Weights of a small GPT-style language model, trained from scratch on English Wikipedia.
Architecture: RMSNorm before each block, rotary positions, no biases in attention or MLP, untied embeddings.
MLP neurons of a small language model. Each row is named by its layer, matrix (down: output weights) and neuron, and shows model dimensions 0-63. Each number is 200 + 20 x the weight over its row's rms, rounded and kept within 0 to 999. A neuron's up and down rows have the sign that makes its largest values positive.
A block is one neuron, or neurons of one layer that tend to fire together. After each block is what it responds to, as a language model described it from the Wikipedia text at the highest values.

L5.down26,231,198,164,187,210,192,209,203,196,210,177,232,214,193,169,208,213,210,216,198,216,205,218,237,208,233,152,210,165,169,205,213,210,210,200,196,202,200,202,159,188,196,214,181,206,214,192,189,200,211,212,210,181,200,235,233,218,196,213,194,231,205,195,204
L5.down28,188,241,177,211,226,217,215,203,218,214,183,218,219,207,177,215,174,199,218,208,167,203,234,204,196,197,209,223,184,216,182,184,230,201,202,202,178,190,198,181,220,185,212,217,180,203,189,204,241,192,191,198,197,227,209,198,197,223,177,166,192,195,220,189
L5.down101,203,233,167,224,223,178,215,185,213,209,190,207,173,219,183,188,203,199,208,194,187,196,174,201,232,178,211,213,209,196,211,204,201,193,191,209,185,201,166,184,196,231,222,207,204,189,236,188,190,218,179,176,224,185,217,188,212,216,192,208,178,208,194,175
L5.down147,177,189,225,198,189,204,222,183,186,181,205,187,222,172,195,189,223,207,189,210,171,202,187,207,181,173,215,204,217,218,211,188,169,204,211,213,173,190,223,194,203,221,205,203,230,148,210,221,169,174,185,221,196,211,175,184,216,170,173,207,168,174,180,177
L5.down151,190,217,194,190,214,218,197,176,207,213,189,249,216,194,183,230,172,218,184,238,213,187,209,224,196,175,213,210,210,228,192,193,185,205,188,202,182,214,202,195,192,213,180,192,169,208,206,165,216,235,175,196,208,182,237,212,169,179,188,173,169,217,207,174
L5.down281,235,204,225,210,208,194,239,225,182,177,181,181,203,244,193,183,197,167,216,210,207,202,203,228,204,222,200,202,217,184,181,189,205,198,207,241,178,197,176,233,194,214,198,173,203,178,221,183,214,189,203,227,184,203,196,212,179,182,182,201,205,208,206,227
L5.down298,168,208,180,207,191,157,191,180,203,187,211,186,206,205,155,218,183,235,199,197,231,195,194,208,189,221,177,186,200,193,237,203,204,178,199,206,208,196,153,211,217,230,187,208,207,220,165,201,188,205,177,197,197,210,230,164,204,212,204,202,181,215,205,210
L5.down335,225,227,215,193,174,204,201,204,176,209,175,201,200,186,144,191,151,213,192,191,203,199,203,239,206,223,187,175,203,204,217,222,176,203,213,207,187,204,221,210,193,210,189,214,199,207,188,180,187,227,193,203,194,187,211,192,196,189,189,188,182,221,231,159
L5.down484,211,168,213,193,210,225,194,203,182,219,201,139,215,166,189,174,219,216,215,159,200,197,195,175,183,219,179,218,182,221,201,205,185,185,203,197,199,197,179,237,233,196,228,193,216,184,200,231,185,187,209,173,188,174,187,219,221,231,204,199,194,198,200,170
L5.down567,233,189,189,198,213,207,211,203,197,211,188,172,183,185,165,204,200,175,219,195,172,213,221,196,173,205,206,190,193,197,215,224,199,217,223,237,215,200,230,198,189,211,225,180,213,212,237,193,174,184,200,233,238,189,217,208,181,236,205,205,181,195,228,192
L5.down607,169,191,190,208,201,193,221,242,194,216,191,212,189,183,164,190,169,182,178,198,202,213,215,221,206,194,217,197,178,170,191,187,190,226,208,170,231,156,216,208,195,196,218,211,180,221,186,217,200,226,212,202,197,183,225,231,214,211,216,184,194,165,178,192
L5.down618,206,163,171,217,216,159,203,227,188,202,184,244,215,214,206,201,205,163,195,217,168,234,203,187,201,226,209,194,222,230,188,217,195,174,221,176,192,212,194,174,203,163,225,215,203,180,199,177,222,172,208,225,192,202,202,232,202,178,167,202,180,193,232,196
L5.down688,205,215,227,189,196,182,221,191,195,201,179,174,206,219,176,226,175,185,208,199,156,178,202,230,199,213,233,216,204,228,209,214,182,215,193,197,207,197,163,163,206,212,189,176,203,204,206,181,172,186,200,200,190,216,210,222,214,233,212,219,154,171,191,203
L5.down843,218,239,220,234,225,207,150,186,181,199,221,203,194,198,208,187,171,198,219,192,160,183,179,208,199,211,180,199,191,203,211,214,208,170,215,206,210,199,221,225,197,185,185,209,201,218,201,167,199,197,223,165,198,192,208,190,181,172,234,196,195,200,193,194
L5.down913,208,218,208,196,206,203,218,222,218,202,188,223,202,214,221,198,200,213,208,180,191,186,191,229,174,185,154,203,204,206,217,187,180,191,220,161,206,220,181,188,224,215,182,186,203,213,211,195,236,215,145,215,206,195,194,173,192,193,191,191,223,185,201,210
L5.down978,181,211,176,187,209,223,197,216,213,201,188,209,220,185,185,189,157,231,219,226,209,182,204,222,243,196,208,224,211,204,181,183,209,175,211,247,190,192,192,193,186,224,187,197,204,225,197,203,185,203,201,247,225,195,172,200,181,210,178,183,204,195,177,182
Description: Auxiliary verbs before predicates. Auxiliary and helping verbs (was, be, being, had, been, were) just before a participle or predicate, often passive: was appointed, being demolished, had been ambushed.

L4.down25,201,154,214,205,209,181,187,192,192,207,148,209,211,227,209,183,201,199,201,199,201,193,219,200,204,201,180,192,239,202,211,193,171,197,207,179,226,237,190,206,183,204,220,190,204,192,201,206,216,201,195,216,212,237,202,199,197,190,213,184,185,213,214,218
L4.down466,211,159,185,218,178,184,221,202,222,215,192,206,219,231,175,191,225,150,225,187,203,198,235,190,208,169,202,195,225,194,211,210,195,192,209,180,185,174,173,185,185,133,208,205,168,174,197,188,222,178,149,215,211,192,165,220,202,204,165,189,183,180,207,211
L4.down518,186,189,174,181,206,202,186,207,210,192,215,189,178,230,194,219,198,209,198,213,198,183,196,186,209,184,200,201,198,172,171,205,176,226,161,192,228,206,209,195,171,254,251,200,218,206,195,213,195,203,227,216,211,217,221,187,206,210,207,171,220,187,215,204
L4.down995,226,167,200,218,192,158,185,199,207,230,196,207,220,250,180,211,202,177,222,213,201,212,202,237,220,184,198,208,244,202,205,199,163,192,181,198,185,207,205,178,189,238,165,205,205,155,226,201,209,194,164,189,207,208,230,209,214,154,211,201,198,230,184,183
Description: Before a bare verb. Infinitive to and auxiliaries or negations (not, n't, can, would) that come right before a bare verb, as in failed to, began to, don't.

L6.down311,249,227,183,200,212,216,238,188,185,200,201,210,211,205,192,184,207,230,212,209,174,221,213,235,178,167,192,180,223,212,197,214,211,174,227,192,249,158,186,215,205,213,170,208,185,215,214,195,230,164,221,182,234,194,193,215,171,174,188,197,183,200,208,179
Description: Pre-verb auxiliaries and negation. Auxiliaries, modals, negators and infinitival "to" sitting just before a main verb or participle, e.g. had not built, has increased, would not return.

L4.down66,198,188,205,164,186,189,189,203,193,202,155,171,190,215,209,203,169,186,220,201,149,218,224,228,189,186,223,210,208,191,206,209,221,192,198,185,171,217,211,206,226,201,208,187,221,187,249,218,191,254,196,217,189,179,208,189,176,178,203,188,197,186,199,171
L4.down305,235,206,219,194,178,202,217,215,201,239,207,185,206,164,171,169,195,176,203,186,202,167,172,182,216,196,221,224,180,168,230,175,204,193,207,185,198,228,209,213,223,189,184,173,203,206,210,182,189,202,195,190,178,166,198,221,221,210,193,180,211,204,210,234
L4.down536,213,199,207,219,224,211,183,198,193,188,205,169,179,162,186,205,179,175,216,221,199,201,216,174,214,203,176,220,195,206,214,182,212,155,194,178,191,193,204,169,218,223,182,190,212,182,186,163,146,182,198,213,216,149,216,206,202,174,196,187,221,181,208,224
L4.down687,178,192,170,206,199,211,221,175,200,206,224,152,208,192,218,197,165,180,201,214,216,215,187,195,203,185,170,202,166,170,203,210,227,189,205,200,209,232,188,185,236,187,192,187,231,186,213,235,202,205,235,185,226,199,181,174,163,203,209,126,218,231,204,203
Description: Clause-opening prepositions/conjunctions. Prepositions or subordinators opening a sentence or clause, often after a period, comma, "but" or "however", such as In, by, during, since, as.

L5.down46,206,206,227,153,205,177,234,195,226,196,213,199,201,217,199,183,208,202,207,195,210,218,220,190,199,223,221,206,168,194,202,194,185,198,178,218,207,164,231,194,169,160,211,189,191,160,218,191,206,235,189,207,193,183,231,212,223,205,201,178,203,178,224,179
L5.down73,203,174,197,159,207,199,220,199,186,211,171,202,195,218,180,187,230,186,241,184,211,214,210,196,209,212,211,197,200,222,173,228,194,205,232,211,213,204,198,186,246,163,190,181,179,195,199,196,197,176,197,225,174,230,208,195,179,211,186,187,202,167,198,174
L5.down82,200,246,232,223,213,166,199,213,167,215,214,205,169,223,170,212,155,219,213,176,192,236,201,216,208,191,203,185,194,184,203,203,189,223,206,208,206,177,181,183,188,163,218,201,177,210,166,203,202,213,171,214,202,197,191,199,232,211,200,206,216,189,213,197
L5.down224,191,220,192,235,185,195,196,181,191,206,223,192,222,212,151,233,201,193,210,255,197,233,180,196,204,224,187,188,247,201,187,195,241,211,180,189,244,186,198,206,187,217,172,178,232,199,208,201,225,185,213,203,153,176,204,196,204,215,198,211,230,243,202,223
L5.down294,201,192,202,201,225,201,164,221,209,234,191,199,194,204,168,195,165,209,195,190,189,197,182,212,207,201,218,223,218,204,177,176,184,243,208,189,209,193,177,207,207,193,216,189,211,209,208,159,176,223,189,166,227,201,160,203,188,183,170,196,206,209,224,231
L5.down308,182,180,209,225,181,192,234,235,196,222,213,208,201,225,217,208,214,180,203,211,174,249,209,223,221,200,190,218,191,182,178,195,246,198,227,231,212,216,201,183,206,195,210,214,219,200,219,220,201,213,240,197,172,199,208,192,217,192,182,166,149,187,184,199
L5.down323,204,195,196,195,170,190,216,182,176,183,191,167,191,218,170,214,215,208,196,214,195,189,200,240,200,210,194,186,204,222,190,196,194,221,199,196,184,185,212,210,175,180,208,183,170,187,229,269,210,194,151,203,181,218,209,204,190,210,158,199,174,181,193,154
L5.down382,152,192,210,205,203,186,192,211,184,234,206,193,195,205,188,211,174,241,187,197,145,192,232,180,210,221,204,201,216,174,195,217,197,203,229,176,143,174,195,180,220,199,217,230,183,173,191,193,193,207,225,212,171,205,237,191,213,229,193,211,223,197,229,209
L5.down495,210,205,161,189,183,178,224,200,184,210,208,189,207,217,195,198,220,208,158,209,179,202,227,224,204,216,206,172,194,208,196,221,180,176,217,181,195,237,212,221,181,191,203,223,218,190,174,188,161,212,191,178,186,203,219,195,215,194,216,221,159,243,181,207
L5.down682,203,238,183,164,162,160,255,208,219,207,224,159,204,229,219,195,191,190,180,214,162,213,200,236,188,222,173,218,181,213,204,195,231,200,170,196,211,220,188,189,221,224,186,209,220,224,189,200,207,187,212,183,184,232,199,187,214,179,166,181,195,209,209,206
L5.down706,214,225,203,204,214,228,206,218,220,222,223,200,186,187,218,190,202,221,172,170,217,238,216,169,195,211,202,213,185,216,250,131,191,198,162,221,228,205,199,208,193,220,216,211,207,226,224,185,204,222,200,185,184,216,200,173,189,229,189,209,201,184,175,194
L5.down718,208,180,179,206,233,203,194,208,202,166,184,171,199,239,199,206,223,183,197,216,199,165,224,183,190,188,210,197,202,178,196,185,200,181,212,223,185,173,188,194,180,230,205,198,178,206,170,201,212,226,185,165,193,205,209,170,192,192,235,163,204,221,185,237
L5.down781,214,209,208,193,178,209,192,205,208,176,191,181,189,215,212,217,243,229,231,217,197,219,184,187,194,199,224,170,224,205,227,219,202,198,216,196,190,192,180,171,146,218,190,211,171,228,180,214,215,230,204,171,197,238,190,196,199,180,226,239,222,220,180,184
L5.down929,181,238,190,208,220,169,179,197,218,215,190,189,182,210,179,162,154,193,220,219,210,184,179,179,203,195,176,184,219,157,188,205,158,193,198,199,204,188,216,214,188,214,195,200,231,212,228,226,177,171,218,172,218,199,206,182,193,196,183,207,187,221,218,157
L5.down952,191,216,220,175,188,205,195,185,207,177,184,220,183,183,207,161,196,192,230,193,226,199,202,179,214,203,211,206,208,184,217,204,184,205,174,177,192,202,221,205,199,202,206,222,206,169,242,182,183,182,223,212,193,205,211,188,189,218,178,191,218,223,195,193
L5.down959,189,211,205,201,163,172,199,226,205,200,195,195,227,210,180,229,187,224,222,211,176,197,196,173,179,205,251,194,216,233,179,218,215,180,210,223,238,181,192,178,198,160,218,236,199,174,212,229,183,180,224,191,178,218,207,209,200,185,205,212,176,221,202,183
Description: Age and era expressions. Connective or suffix tokens inside time and age phrases, just before the number or period noun: "at the age of" six, "19th" century, "at that" time.

L5.down60,197,181,196,220,215,217,210,172,223,184,185,210,200,201,210,216,231,182,229,210,220,238,229,209,209,176,213,208,209,215,242,179,203,217,198,207,204,201,223,209,227,152,193,186,185,198,189,203,201,212,218,219,216,257,217,216,220,233,213,170,223,216,212,146
L5.down89,199,184,181,257,183,219,239,203,245,215,182,188,199,153,187,210,196,178,204,204,216,212,196,206,170,204,222,176,199,182,240,196,187,197,175,182,190,193,184,199,221,193,189,192,196,184,202,212,180,165,211,225,198,180,221,176,174,197,224,205,186,199,202,190
L5.down149,210,204,222,205,243,196,189,231,213,213,183,182,210,198,183,220,207,207,194,226,213,176,206,200,178,239,235,221,211,203,234,206,212,212,208,183,206,185,214,228,203,183,181,227,194,208,201,195,195,164,217,207,202,204,184,178,181,215,188,198,198,203,213,187
L5.down157,178,205,187,195,265,178,198,226,164,213,167,201,196,210,206,196,195,209,227,203,195,167,185,232,201,206,197,218,191,186,201,211,221,153,211,171,170,210,186,202,195,180,209,184,176,211,213,199,208,184,205,207,205,202,208,137,190,212,209,192,182,236,207,189
L5.down234,190,175,205,217,203,212,184,212,219,156,184,180,174,209,167,205,237,178,215,218,251,208,198,225,210,213,209,185,164,204,167,202,212,234,223,195,212,176,195,198,195,193,209,200,180,209,182,175,189,206,227,174,198,195,179,207,171,233,226,194,186,210,179,206
L5.down358,229,201,171,181,202,201,176,202,187,204,162,219,184,199,168,195,197,191,171,143,211,201,212,206,201,178,212,226,199,172,219,212,190,212,220,192,168,209,194,206,215,175,205,207,196,215,165,242,231,202,173,210,239,214,216,196,178,166,170,198,206,220,202,190
L5.down375,242,205,186,179,216,189,203,171,193,219,184,204,222,222,212,185,234,209,203,223,167,212,195,187,190,233,188,183,209,219,183,196,189,158,192,199,193,237,183,222,192,220,182,187,200,207,191,194,232,228,239,213,195,156,200,203,197,200,193,186,158,214,192,222
L5.down423,220,182,177,197,203,187,204,217,193,192,168,233,195,198,178,193,199,215,185,189,191,245,223,173,172,226,186,200,239,202,184,208,204,209,206,205,193,216,200,193,178,218,213,211,218,191,237,208,218,206,211,204,200,187,220,165,206,193,219,205,199,201,189,170
L5.down489,170,248,189,192,233,178,190,215,199,208,211,202,185,222,207,214,198,213,187,191,191,221,195,168,216,174,207,173,214,197,202,202,213,184,202,208,173,204,223,216,169,208,185,177,224,230,221,192,230,222,173,182,197,193,172,195,202,236,178,211,197,220,198,192
L5.down531,182,185,194,198,194,201,173,203,221,193,204,173,186,221,185,186,234,217,173,195,192,200,212,183,215,201,208,189,192,181,204,180,219,196,202,188,160,202,223,197,180,148,227,213,169,222,194,215,219,240,195,187,209,213,187,206,215,238,164,218,197,189,216,160
L5.down633,203,201,179,211,202,189,214,204,182,218,165,179,195,172,203,205,229,229,205,206,185,207,217,203,200,232,198,209,195,211,190,209,209,196,226,167,167,212,243,228,196,211,204,216,180,238,180,184,230,197,222,230,190,205,186,202,151,239,225,194,180,190,212,214
L5.down637,181,164,171,208,207,185,192,172,200,225,234,200,232,194,216,208,186,164,217,192,175,206,204,188,216,230,183,210,214,191,221,247,206,200,197,163,250,194,191,208,206,244,172,162,191,201,231,192,193,192,173,210,202,195,197,192,209,213,209,173,173,211,223,206
L5.down655,228,212,187,205,212,190,175,201,202,191,156,185,205,185,201,211,227,202,198,189,193,188,218,207,197,198,196,204,139,199,185,226,194,180,218,197,199,200,186,200,156,199,219,187,218,230,211,219,227,185,206,210,213,191,230,177,176,226,183,195,169,178,185,187
L5.down860,213,191,185,232,194,225,215,201,205,183,194,192,214,221,211,172,260,188,228,219,267,192,176,211,203,244,222,216,179,193,219,216,214,194,167,184,231,181,186,230,188,202,218,184,197,203,204,206,207,210,205,202,198,181,186,223,222,213,197,172,188,222,182,215
L5.down920,182,199,221,218,234,209,229,189,185,191,156,188,230,171,225,222,201,181,199,241,179,225,186,194,199,181,161,175,225,181,186,171,170,169,182,225,168,195,213,186,184,192,202,193,204,149,206,219,183,210,183,220,203,217,191,170,197,227,212,188,241,226,240,172
L5.down934,231,211,197,216,210,202,211,212,189,187,207,189,222,157,212,175,228,210,187,190,180,173,209,212,186,186,212,225,175,215,156,192,184,237,191,177,190,227,198,224,165,210,201,218,174,215,150,203,207,194,211,183,183,218,200,220,186,225,221,199,182,181,199,227
Description: Name-final word pieces. Final subword piece completing a personal or proper name, often before a surname, bracket or verb, e.g. Suz-uki, Mitsu-to, Park-er.

L6.down325,188,173,212,202,171,207,265,186,220,205,173,169,208,215,210,188,207,250,203,195,145,190,206,179,202,173,178,209,211,175,217,216,228,202,207,222,212,181,213,183,198,192,173,224,207,209,187,190,203,172,217,191,189,221,214,212,220,214,198,216,160,212,223,194
Description: Final piece of names. The last word-piece that completes a split proper name, often a person who is the verb's object in plot or biography narration (Xav-ier, Park-er, Dr-ake); also place names and occasional common nouns (Mar-ion, en-emy).

L6.down256,203,194,231,198,215,227,157,181,184,236,196,181,203,177,183,205,187,218,207,182,193,198,199,223,208,200,227,182,195,191,176,177,228,225,200,200,258,169,186,206,194,233,199,205,181,260,171,190,185,161,158,189,188,212,220,199,199,192,240,192,179,213,183,213
Description: Clause-opening connectives. Words that open a new clause, usually sentence-initial subordinators (Although, Despite, If, After) or reporting verbs (denied, announced, described), preceding "the".

L6.down842,208,177,229,209,189,224,206,205,153,222,203,194,201,202,159,180,234,193,174,204,227,215,194,213,167,241,233,202,220,179,181,184,182,214,218,235,192,213,186,193,235,207,205,213,215,186,189,197,201,185,203,217,181,200,176,194,197,185,218,231,186,191,200,210
Description: Named event/period modifiers. Tokens inside a named period, event or entity, right before the head noun it modifies, in historical and census text: Second World War, 2020 census, 18th century, First Age.

L5.down22,182,193,212,194,197,194,213,225,229,216,216,190,203,185,210,184,170,226,199,205,182,203,217,225,162,197,231,197,190,239,196,186,161,188,217,195,206,198,209,244,217,209,215,220,209,200,197,233,203,207,220,192,198,239,215,214,197,188,216,204,177,202,210,197
L5.down49,179,199,185,194,215,183,167,142,194,164,194,172,216,184,201,230,174,207,205,196,191,199,194,185,178,169,210,258,215,202,177,184,186,203,188,196,232,233,206,189,201,216,179,183,182,158,199,186,233,208,158,230,232,228,176,189,206,227,181,206,190,167,206,196
L5.down69,217,192,193,203,167,181,203,182,174,219,214,231,203,192,224,186,229,218,203,215,173,202,210,229,196,211,247,201,192,220,198,197,196,182,205,177,204,183,218,201,195,174,216,225,203,201,188,198,168,192,188,186,177,205,222,193,180,163,172,215,215,242,193,184
L5.down70,202,183,189,186,209,199,178,166,243,182,218,178,207,193,229,208,188,206,211,209,157,240,236,217,169,193,177,212,199,211,214,202,189,214,222,241,217,216,179,222,215,178,194,166,192,184,195,235,224,152,177,172,211,224,169,145,220,196,200,199,195,210,198,206
L5.down115,208,172,192,197,194,187,221,183,199,221,214,175,203,205,198,194,162,209,204,194,183,181,236,215,189,197,221,213,197,218,215,210,205,189,192,208,196,169,249,191,223,181,211,216,191,253,210,190,208,221,230,180,175,173,223,205,186,184,170,210,160,186,180,248
L5.down129,207,194,197,189,172,194,223,179,215,225,180,245,216,195,229,201,199,211,192,196,185,185,220,171,242,190,232,226,223,185,181,191,207,178,194,198,200,218,175,225,210,195,173,186,185,192,212,195,166,213,225,187,184,186,226,168,220,198,217,196,202,227,228,181
L5.down141,225,173,194,214,165,231,207,186,202,198,207,187,201,194,149,217,189,217,176,215,210,171,247,182,188,206,158,204,209,241,199,195,204,245,226,238,185,161,236,213,198,158,214,198,205,177,208,189,209,194,168,202,205,225,201,196,209,182,181,249,198,181,203,205
L5.down200,207,189,185,181,195,200,211,182,185,231,162,220,214,214,184,220,177,155,199,197,185,190,192,172,214,205,182,227,204,223,192,190,219,188,206,187,188,203,189,199,230,179,220,220,177,198,189,197,206,224,195,220,198,200,200,191,179,191,207,164,194,174,205,163
L5.down365,170,174,181,202,182,185,182,190,191,207,216,151,221,214,173,220,171,178,237,192,157,194,213,200,200,207,183,172,209,208,204,196,189,182,186,211,162,212,201,210,211,202,282,192,214,202,190,204,196,207,217,224,212,143,166,197,174,194,197,170,216,212,190,201
L5.down367,209,222,200,185,191,184,195,204,192,199,181,234,207,192,173,167,185,222,187,195,212,212,181,215,202,177,168,193,178,187,182,169,196,180,174,202,208,203,173,185,173,216,185,195,228,219,209,218,208,167,201,189,217,169,221,239,189,190,194,228,174,171,172,190
L5.down449,189,186,199,200,238,188,155,177,227,191,177,219,190,184,174,203,218,186,166,180,169,205,211,193,157,180,197,185,227,224,195,211,221,193,183,190,226,177,188,195,214,226,210,183,187,185,200,200,224,204,159,227,182,223,207,179,192,205,234,197,202,189,197,187
L5.down507,184,224,140,208,194,229,177,225,189,204,229,183,193,192,208,196,150,211,238,171,211,211,225,223,242,205,213,191,179,230,219,194,214,226,199,202,198,160,165,200,188,186,219,180,211,194,186,210,218,234,175,246,202,182,150,211,190,234,213,215,214,200,210,208
L5.down550,223,196,224,186,196,234,194,191,204,205,177,222,200,196,208,191,218,152,210,237,182,172,201,197,187,196,197,206,187,198,180,187,166,153,192,194,196,225,214,178,177,209,239,193,215,181,206,183,172,195,206,186,165,208,175,218,213,180,192,211,175,188,201,197
L5.down601,225,200,203,205,211,204,220,185,190,176,210,231,201,228,181,215,218,198,205,244,188,221,209,164,204,206,190,212,205,202,188,231,221,192,212,211,225,191,233,217,208,188,170,198,208,200,213,205,222,144,239,221,160,188,221,231,260,180,196,203,197,199,221,201
L5.down694,228,222,188,192,163,204,191,202,192,226,185,202,180,190,177,169,190,215,225,242,184,193,203,210,198,215,195,218,184,185,194,182,198,216,194,162,214,203,238,221,200,174,196,217,171,206,229,179,171,267,234,205,194,198,187,207,222,186,206,186,217,196,209,215
L5.down882,197,209,206,198,180,180,226,205,171,209,217,191,169,206,195,198,201,203,225,222,184,229,210,158,202,221,182,175,213,211,207,154,193,203,210,156,182,182,250,270,190,187,192,231,205,188,211,174,170,215,160,182,193,201,206,207,191,191,169,187,223,202,210,213
Description: Sentence-opening adverbial prepositions. Prepositions and subordinators opening a sentence-initial adverbial phrase, mostly temporal, e.g. Prior to, After, During, In, Following, Although.